Weights of a small transformer language model.
Size: width 224, vocabulary 2023, 5.59M parameters.
MLP neurons of a small language model. Each row is named by its layer, matrix (down: output weights) and neuron, and shows model dimensions 96-159. Each number is 50 + 15 x the weight over its row's rms, rounded and kept within 0 to 99. A neuron's up and down rows have the sign that makes its largest values positive.
Before each neuron's rows, "fires before" lists the tokens most often just after its 100 highest values on Wikipedia text that the model never trained on.

fires before: "\n", "|", "em", "-", "W"
L3.down370:61 49 70 35 45 44 89 46 60 55 42 42 50 47 48 66 63 42 56 45 41 53 63 70 48 37 44 29 56 63 62 54 16 32 60 40 52 49 24 65 64 69 56 48 53 37 16 42 65 61 48 62 63 42 54 57 55 99 49 75 58 93 35 38

fires before: "\n", " The", " In"
L3.down162:52 40 51 39 27 29 43 56 69 48 31 54 55 48 61 43 48 59 44 70 53 85 53 51 43 48 28 43 54 65 23 46 51 50 37 60 47 56 51 53 51 51 49 62 48 12 49 35 35 23 58 50 31 75 82 31 77 45 37 59 33 71 48 53

fires before: "\n", "=="
L2.down243:40 66 51 59 52 63 40 52 56 52 73 60 18 61 61 50 47 52 42 29 39 48 90 51 60 91 70 52 74 39 19 56 48 41 52 71 45 19 31 40 89 30 67 57 66 20 37 29 39 40 55 63 52 52 59 36 64 41 22 65 63 68 27 51

fires before: "\n"
L2.down90:56 64 62 16 25 44 62 58 47 40 35 49 47 56 61 47 64 54 45 34 46 35 45 51 70 33 55 30 43 75 48 49 46 36 54 41 20 64 52 61 78 47 55 52 78 51 33 08 62 40 62 73 56 43 56 37 63 43 33 69 44 04 59 29

fires before: "|", "\n", "W"
L3.down38:38 38 32 41 22 37 67 75 32 63 53 61 67 16 51 40 52 46 48 51 60 57 50 56 34 59 22 46 36 49 48 34 55 57 41 44 26 63 50 44 86 86 54 70 53 32 42 34 54 26 43 63 57 52 42 40 60 46 56 76 34 85 30 42

fires before: " to", " as", " for"
L3.down172:29 51 40 35 51 29 55 76 61 60 65 64 46 42 43 39 52 63 73 43 26 43 55 56 57 63 40 53 60 60 42 75 44 44 33 70 25 95 65 47 51 36 72 77 75 70 65 62 28 19 62 33 64 67 63 57 38 58 28 22 41 66 48 51

fires before: "\n", "em", "end"
L2.down251:67 37 59 39 61 58 59 51 83 40 73 29 20 44 55 64 63 55 38 32 45 67 25 59 52 38 40 57 66 43 51 70 68 46 55 62 57 36 49 28 62 37 63 67 54 68 51 35 60 33 65 49 58 55 44 53 38 54 53 37 54 52 42 58

fires before: "-", "\n", "|", "=", "==="
L2.down301:82 49 30 47 56 46 54 73 49 67 57 48 59 40 72 34 01 46 38 58 15 75 36 56 59 48 36 52 60 57 47 66 70 61 37 52 43 45 51 69 43 49 34 39 54 54 58 53 13 55 51 47 45 56 15 80 41 41 50 21 48 60 51 55

fires before: "|", " he", "|---|", "|---|---", "|---|---|---|---", " the"
L2.down394:84 44 68 32 58 35 37 35 42 42 59 73 47 40 66 22 34 62 31 55 56 50 59 30 46 38 49 66 57 50 56 33 56 44 74 69 39 47 71 44 34 79 68 38 64 53 69 34 56 64 56 27 72 33 58 64 64 56 26 79 70 65 59 72

fires before: "|", "|---|", "\n", "|---|---", "|---|---|---|---", "erg"
L2.down399:73 34 66 37 38 73 38 51 67 09 49 40 74 55 48 41 47 78 52 60 46 52 30 35 22 33 45 63 54 34 99 40 38 39 45 63 73 53 65 40 07 23 40 44 35 57 60 57 20 55 35 45 42 71 35 28 41 49 62 81 82 60 66 52

fires before: " to", "ording", "om", "ess", "red", "ed"
L2.down210:35 55 55 24 53 18 28 44 51 57 42 77 59 24 65 35 80 56 56 43 42 37 58 68 57 43 65 58 78 59 26 60 50 51 66 40 57 37 49 45 74 32 28 59 88 33 49 55 56 33 45 48 52 64 41 42 50 68 70 19 49 68 38 39

fires before: "ition", "ed", " been", " a", " to", "ing"
L3.down280:25 59 39 37 73 52 58 44 62 54 57 46 30 53 57 47 60 70 59 44 49 31 50 21 78 30 45 77 64 36 51 52 24 57 67 48 60 62 64 64 79 40 54 18 51 60 80 60 17 21 48 42 56 88 85 29 25 51 58 44 64 60 53 39

fires before: "\n", "|", "W"
L3.down124:65 58 59 32 11 59 60 37 29 55 19 53 69 52 56 62 61 77 36 54 45 68 46 29 47 72 47 45 54 59 53 49 25 40 46 40 38 39 26 55 56 59 44 54 56 41 37 31 65 45 33 57 86 42 57 41 58 68 54 55 33 42 50 47

fires before: "\n", " as", " a"
L3.down384:62 46 74 40 75 64 41 65 41 20 34 56 46 50 50 59 56 59 50 44 48 48 44 49 62 62 41 39 54 49 56 59 50 53 37 47 35 52 58 83 85 59 34 73 65 70 69 49 37 64 53 41 62 67 53 56 15 37 51 41 55 41 59 45

fires before: "ed", " in", "ren", "e", "ition", "ing"
L2.down16:46 71 58 65 48 43 59 32 61 62 25 38 37 75 59 48 56 79 43 47 53 59 78 81 56 25 53 70 47 24 53 69 10 55 50 64 73 67 62 64 53 78 47 29 57 23 71 72 44 52 54 49 61 79 15 75 49 35 56 57 50 42 54 34

fires before: "e", "ed", "ation", "ative", "ice"
L2.down418:53 58 35 61 70 54 42 47 54 60 34 63 11 86 44 41 28 67 57 55 56 36 53 65 69 60 56 31 48 59 18 50 37 32 68 40 59 57 34 28 36 72 80 48 42 47 47 54 37 53 73 54 65 34 61 67 50 37 57 39 56 00 50 51

fires before: "\n", "S", "C", "T", "P"
L2.down316:52 47 57 40 29 58 57 53 30 27 73 19 54 68 67 42 51 40 43 53 46 68 60 39 53 45 00 58 44 63 64 64 58 37 64 24 50 87 42 48 66 82 48 59 63 39 51 33 49 27 41 51 65 42 61 28 57 50 47 72 71 15 50 36